{"num_hidden_layers": 9, "hidden_size": 256, "num_attention_heads": 2, "num_key_value_heads": 2, "head_dim": 128, "intermediate_size": 1024, "vocab_size": 7874, "hidden_act": "geglu", "norm": "layernorm", "norm_place": "pre", "norm_eps": 1e-05, "positions": "learned", "qk_norm": false, "attn_scale": 0.0884, "bias": "all", "tie_word_embeddings": true, "parallel_block": false, "init": "normal", "init_std_qkv": 0.0146, "init_std_o": 0.00345, "init_std_up": 0.0146, "init_std_down": 0.00345, "optimizer": "muon_variant", "learning_rate": 0.0147, "lr_mult_o": 4.0, "lr_mult_down": 2.0, "beta1": 0.9, "lr_head": 0.00915, "max_grad_norm": 0.5, "warmup_steps": 200, "schedule": "wsd", "decay_fraction": 0.631, "decay_shape": "linear", "final_lr_fraction": 0.0, "batch_tokens": 65536, "max_seq_len": 256, "doc_mask": true, "train_tokens": 220400000, "max_steps": 3364, "dataset": "wikipedia_en"}
MLP neurons of a small language model. Each row is named by its layer, matrix (gate and up: input weights) and neuron, and shows model dimensions 96-223. Each number is 128 + 24 x the weight over its row's rms, rounded and kept within 0 to 255. Numbers have three digits each. A neuron's up and down rows have the sign that makes its largest values positive.
Before each neuron's rows, "fires after" lists the tokens most often just before its 100 highest values on Wikipedia text that the model never trained on.

fires after: " the", " an", " a", " each", " The"
L4.gate758:165164097154137151120186135118075130120073118177127147117132156120132123103141120134071096122100132119122156130118125096183138061160162132107173141164123146105121160130131166106120120152089131123161100106104123135114116136108153102153115123140121095095115107160120131146113152139108124134073142144141116143125165132118152117157147097125131139123131142112144096114121144121134130120126
L4.up758:112157125147074164159133135107142143115131207216087117138119095160113087116118116148131129135103098145140156138168135125123155146159117137143150164128129109108089145106116158163168106122161120098114139112123147123128103114127109079137164134159127119122120126106125104103151124130134131134147105174121136119096116158130179112123149173137164133133106174088143134144140112128094119120102

fires after: " a", " the", " an"
L6.gate139:080117107107118111134090137089121144104116090164164137065117139130124091114110112109109163154090140130175121106092142126148118139155160147132100083114156156073114120129146098109114128136123198117145095111119158158153150161135101155168115121145122148108129136138120121113086163147119089136104114107153132163167154114145139160156116089120139175172098155123143120087106141092156166134142
L6.up139:150161146180121109084091162165115104094107127136151132128138133111102148117154149155182135096113121041138118134090087170169109137094138121128132112142083097139142108156092122148150093127129124115153137118104106164129115122118105092108105133126116140091110138117118150087121109138086121157157089137114143161128131085114132098114144149110135095124126144111122126120120104116144132135137

fires after: " |"
L6.gate51:124143157141132116171169152088156145099149097161145140078145097138123129175115159155107159153096121137130187133148087098139132128096141119102107128113127158149125100064126108127160134137112126140136100105109092122130092182138141129167132160111125159092109128119148130104117100126129128095140120113065134098153171169129091141176117126116098164121104100083164102102139122093109131147153
L6.up51:117153128054145105129175069166121170133165091106143068133095145123117112119130109163117120157066110136145168138126140121133148136122121129122110138082123180143124090149163120123116115181126117159132104126129199130115105181157153117140079117174139130122122139122136099135139102110116089099117152119147103102110132147149102096147125182129123123125105135168125151140129148123133128126136

fires after: "\n"
L4.gate64:118129141175119103139151112065161126124109165103115110120135117115094159109142115114098126142129119178144121160076110102141144175160126133110139121145087118128117115098122115153109157141121076167134112099141142105105141133109153100124125122165146136124129152103105174102123203074154130119167127120134097129166126079146126122147149142143147132111132080153121122117130173129110134160106
L4.up64:145127128131143103113159155105177104131133176116107131172171116115086151125134107115119125135142112106120112148127117123094137166120131110147097148093163177146114132095119121105152139143112103171144115139097126116123102137093095179141109183168109137168116163165122105098073106146158125138133136124106136121124126170133103174145136122106126123114146154127117148086172101144107152096131

fires after: ".", "s.", " there", "es.", " There"
L4.gate45:146136153110138141142146129080131130159130122165130139124135101124158137163117135119117177120117126131135196155117103168106054136129090136114111150149126165114133092094120134139123135113114147158125109112151151101132108133102172065123152109128126144068117141115139116174129121146127142132122134137096119145106084104133126134151126138112135081135149104128148151146115116098154120085164
L4.up45:164128160122119103112116085118143122115118099089137163117140121139142178112133191090167164129080145139096150153133129111140084125140105102165141140092145173105144149129103153140114116132128110157113138153136125183171147140123137086091106153122154107119130133116117141124141124143106161099126094103120162096146119131123142129123143109112122186148143145115151132103132087129170108143150

fires after: " of", " the", " one", " was"
L6.gate346:130108164134110101127111142132151132100085181120132124068128098147112133123155132198130135100092102132121140106116143140108115137088123151121110107074120199131130109143151109172103082146125090125124135150106098090110138109149110106143132114144132130122104139131152132130101154112180123145110100154134117148111131099129118163164126146110124143146180157116164158145083110145111145162114
L6.up346:109150142118145114093107139115089142128100137134147090154111165123123092146090079120078141172146136175101095131155132118202161114151155101127158164095154129147111086105140097180133122120094106091158109127135157121153130108150110114160109126092095108135165106146126107122156106129140131092156103110143157094109119122115161072091100161138141139182135123106130156094136133106137127168110

fires after: " his", " of", " their", " a", "'s", " In"
L4.gate474:101099137109150122124130111137171107133132148156180109120119105117128144199133108088119171190090139143103141146107135111136112067113119140134150154088137165126095134122172122116141162148102123103164122140113122099092116111134054162126155097146099104132109141135126144110106072133147145130078098098116174104126094140145081123172120151128130114125105093166144134115110113131142121158121
L4.up474:099167158115152131121144118136128131089082119105139092158156113151108122090127114151118098157130118118105148122110092104182123139130094120096093090147132118138121138164133160126108125196102123107149135077115158103144118120133150167103093127148106177103130154104076103110144104149109124138142127135134105131115127068163132146105139149137131126150092107111095127147093102114165118107100

fires after: " |", ")", "F)"
L6.gate764:138104114130116137155168153138109171106157159119090149148096140115124158124128116138103132119133144108158114118145109110154102103099123125133105123113097118139185134110142107173164156147103133109115130111108132135136125177170107126129131161082107142089153128146108141139159080160120125147110128107154177134094177156157172146105147110147141114137174087108127100108149167120100105139101
L6.up764:093138121111142170150137150123111147097167118118099129174146127119139124142076125128109116098148116115140138147126146107152108155148105114109124076112133110137072074141168188141151135111133135136152077175092162102173100105116142163149149097121140133167141118104141092112107102144120154097155154158149122106114158121111136131159156158154127092135100129123138106154130138086163172113132

fires after: "|---|---|---|---|---|---|", "|---|---|", "|---|---|---|", "|---|---|---|---|", " S"
L6.gate431:128102145145108100139146094122136170173124088129082118134108095140145173106104129112086134097118129156134103190097113082135147133142102153134129115131118146102127113125154081114126151091131109087129145139162131128162148123111132153160154163099144131166141129139108150118140133116152125127127145105097116120110164176097160094106088145167162104158143088129115164130106123139150130098128
L6.up431:136130124147143108094143098127112171144123124144123102141116089107129108123099130117139154122151141135124130191100177093077131155156149136113083122143123085141137165105142132128120147081159095106146113108148120109167117118154097094167139172118105141144164106145131096142121151135145110121108078119090122156113164137144147127121099162140170124164111110106093167108171138147113129154127

fires after: " the", " 10", " The", " a"
L6.gate85:107174115153091114160115149134111135144112119152129083082097122123107094106108138144132149144165102114135104165118123122134171058157168116121161181156146122162109136119078140176133129129149096092171101142113127100109125138156089106131110090114164114093088141112137122130129118106152135147133112126075139111117136142181140092125124116109145142135137124138171128159071168138096130097129
L6.up85:124107154114112103127153136114123142123129123097114114104133152159116119140115104120107102126132142128148142135150106143125104081172192143123155109159119121122077174114134166122146103150166127137143152124130126156090171149141148154092155164116114143162109119093125125166120101094182158148108152151121129120077078169115138102117113116102154141127143142154144119108152110140135108134151

fires after: "\n"
L4.gate252:144126179098125118135157108135102113100120127107118131095097119117110150096102184130150144101118131116137126149111162118145141093106099152107097138090138129097134139177166066133080119113120100114104131099115133123145154118130147147115154134142086146130112137123162105083135107147135147118149163135144131126164171133086157104157131116143141073131156128145138180174095114155152085140148
L4.up252:118131081136126112101159154119191147113115132110161073149113099122113186135131124092115115162092144135112081101107108095130160135094134102129131169120110170155113127149105113132199139167124092151146143120095119149112141164122070152149125100134108088169130114123128146132134120153135123087141128128145096129152162161155118162107129166134127107134094172129112138110124127110140159122105

fires after: " the", " his", " The", " their"
L4.gate239:121133152140123094163144189106145125140138133157093130109155118135117116138148046097126126102113100120096102132144128077136098136142109167148121112167116123132123101097141167091116152118130116145120127131163151114094126123138103129078138114131132109130084143134128178134143124118100126139132136149132125127118119123133089106107105101093116102144131140111176121147145110145105188131128
L4.up239:134151159129114116134105136096141130132109166130085111123131140150142104132148127149101148138130136124171156105124130113143092149109103158094107155094123164129118168120112153118121122109169135150107125110098194156103071131127142122125160091103104145132095140085122136145106100122114117149136120158163125144087140132097140119152112119143135147096149132156118150116158132139152110148158

fires after: " one", " of", " is", " the", " at"
L6.gate845:096127098123132125124157112098138079145120128128145172130113084158112118136107147153142164160128141144134093103152148122120118128113165137107095094128128080145133164099131149124127124145099105099121142129130146106158172153160123123118140128138156098126120131102116150116132102148132173120130145147113117085122160129139134128152116143130140127122148171126109182113129094128110123169126
L6.up845:113115125169116091113127150141121153122119116109108102138137107122126134094109112136170142114105112154121135185108114136155091136143144106125151156119131107113141126129143122143112092132072105107182090108107109146148119137157134132148141119112130127146146112159135122085148119171127124115110128132126122155080134132099112139133139126098126097152090087175145128118128102093105150089121

fires after: " the", "\n", " in"
L6.gate433:101120084118164157107135112123096123139133096119105126080118169126131114112130162150095129136101138159131107181099161133113129146148166133096076098104123130140127122154131118078114129157086121135101142123105117135106105123172128132145169067167123112177111143149133165166108155110158154127094121143106129147184115108121164128139153146139166118089101162154166111088151078154146120095094
L6.up433:144104136109147131128083119087138142144139126099132128104137096116148141143113116078117127127119134114124137110144109091135137147139173127134111105125106121099114101110153144065141108183140120142132112084093151156141155112118091143100150123119079161127090122162158129132111041164153126118120109119082149123123128163078078124136089096189211086173130148128190112142102118129154116108103

fires after: " =", ".", "s.", " |"
L4.gate861:138121155105138089102108103112148125122078104110158131094117096117159137123108166156118107119119124134104115157122115123128127136145105106077101131146155147164123149139138108081084124112089104101108169112166174133180132109140095123131119113102141096099120131134159154110116175084094210078123122155110126149158156140104102120109135122134105110109179129131135123141116110153126129132134
L4.up861:159131134099117151140083102096124145139123127184112169100145064156102152146110155148115136151156148100121152126089166194132111094112158152157118139115163165090157151117128122122147152091146135137073119108126133150143123136121140093111107140143136127089157090100120153106118132106129123156100132122144131120105098115110150100140113137128111109142100132173110122126141098154083139167112

fires after: "\n"
L4.gate464:112115078142186123124164112075108158085115139072144094112139115158136186174123119095130103151086111155102129164086125147120146140136073097152123130138079109177130173132188147146147155160153120203165132113107088162148120152147117128062146132154119099131084121117091151128135153130145137096164143132130159122144139131120137127112127136129100130124141115122131131101122100116111116142112
L4.up464:099086132130105141126126137129138088106130118143143131168139135140107119128108106138128079147134126120118120123126101103106140151109152114131138119091156110096121156147148158134161117131110165132162143125123143150105133100119161139138131103153155117167149136121099130099093169127146140086119116118101166127103125173156113090092114106128143171135117148104095138107105146106113141142087

fires after: "\n", "|"
L4.gate564:130093129145139064141151105062140153132126132091133123138125120138103173161112092107147152142138125134144115092146095088079134145130093121127093134139123131147124080096136140143098133156120077122145104119165129113124111138135128158128140157141104114158112133124098133182105133129132108100097133134116083167098134171116118151152137154126144138140142170106108150123175131131200146141135
L4.up564:127145124090133076097180093119091137116150128113127122125120161120123145107107143105135107127155111132168131118100121104141104176095118132138166113173173117122082105177130121124134150144094094116132106129195169121157145146125137120132121179108133129141126133152147091155129058139099129105141098114154135135135128139111113136087173092131106139035175178100114140128112129075150111087086

fires after: "\n", " ", " the", ")"
L4.gate660:129088137126150125109151143125141123129127130108088116109153102128110147142084140158113111102109091119088073148156129157125189128145180157153167149100093163123168120136123064143097124105149182135130105110108148109099133141152104099166138105118103135151132115117064107134206148158095145110145141138192098145149117163120117143097139123133145103136146157155159108144115117135143098082118
L4.up660:121117136129080132141128122100150089137118123101151124121163128117142158112069132146129174141137138121136113144115160110140127129120128079113139111149126159136136103143143137073088135155137109173171095137126113138128144139107159138157124124149163112114127157116131135066129081147159137149128126116131132122181110116140107081136140139143113080154151170106145140145116103107119098114132

fires after: " |", "\n", "|"
L6.gate624:124066133110122142142131150126144153134086118086153107118137181111106157104137107166144092176157150180093078131138131115118099163119117118144109103138102113131111116134149166142140135134130101105109159123135149134117124127169138132125147138084105108144110132057115108135150153140159123145138107091086134153159129124124135103115138178156143149146156148141169154139089125153131169097101
L6.up624:079138086125112176115132124149135135113133158119103125115152122103087187151124157134111111135188077132124183156138129143098183160075126137102108136083117134191133141125143106156130157112114174124110191158153124143099076144093125150116116131137103110108098112159116101109106126113110154141111127161142131100150105088076141107124140166147097095113189125110144119108132112132179169165111

fires after: ".", "s.", ").", "y.", ".\""
L4.gate100:135158143104116124118166093125114082162158146127116105117137066143115179147109170159136130111098116117120116164136123156112126121135117111124069142123097146147094095168126131155134142149086121141138123165124152115094131131130151181128147137122116156149135113134091149115090154118119110101120125150113128206163159113077113142174081147152135121135163131132142145100107141117116146130135
L4.up100:122145162080097089109137111115163122135139089132172177091116141120143153159163123155141174133092107101100173165144165133121163126125099136159115142176174159110155152122105105145155082128100130129096100127118125146092116140110099132118143128122106113071144121133125138156155132125127091139100114142130145123099172106111119119156104121112132138156117097132170129111125120134120114120151

fires after: " |", " G", " L", " GA"
L4.gate35:140146116124160105119140156125146125121206113124124093113092088142117073155140114133123159121138150115135182149129139147125112069165109157133115133143150122153140125129141104111142152122089159141127190134112122120117118138176116166098137114142164106132076137142120160133121109134137120139116150108179132173110110116102122128136115102118138107133158083126129114131123160101095143151115
L4.up35:153109118112125134133078129183107132094175083098106106119093127129129131164100128135158144098134146139158183119102108121127129117129151141111121098129128138166137108105140099089130147147113147167141175127116140118111127137107107120110135122103133050148117172125148136119117119103103108126096161140146121133112110115120106120124137173155152150166147125111146169153090149143161132127127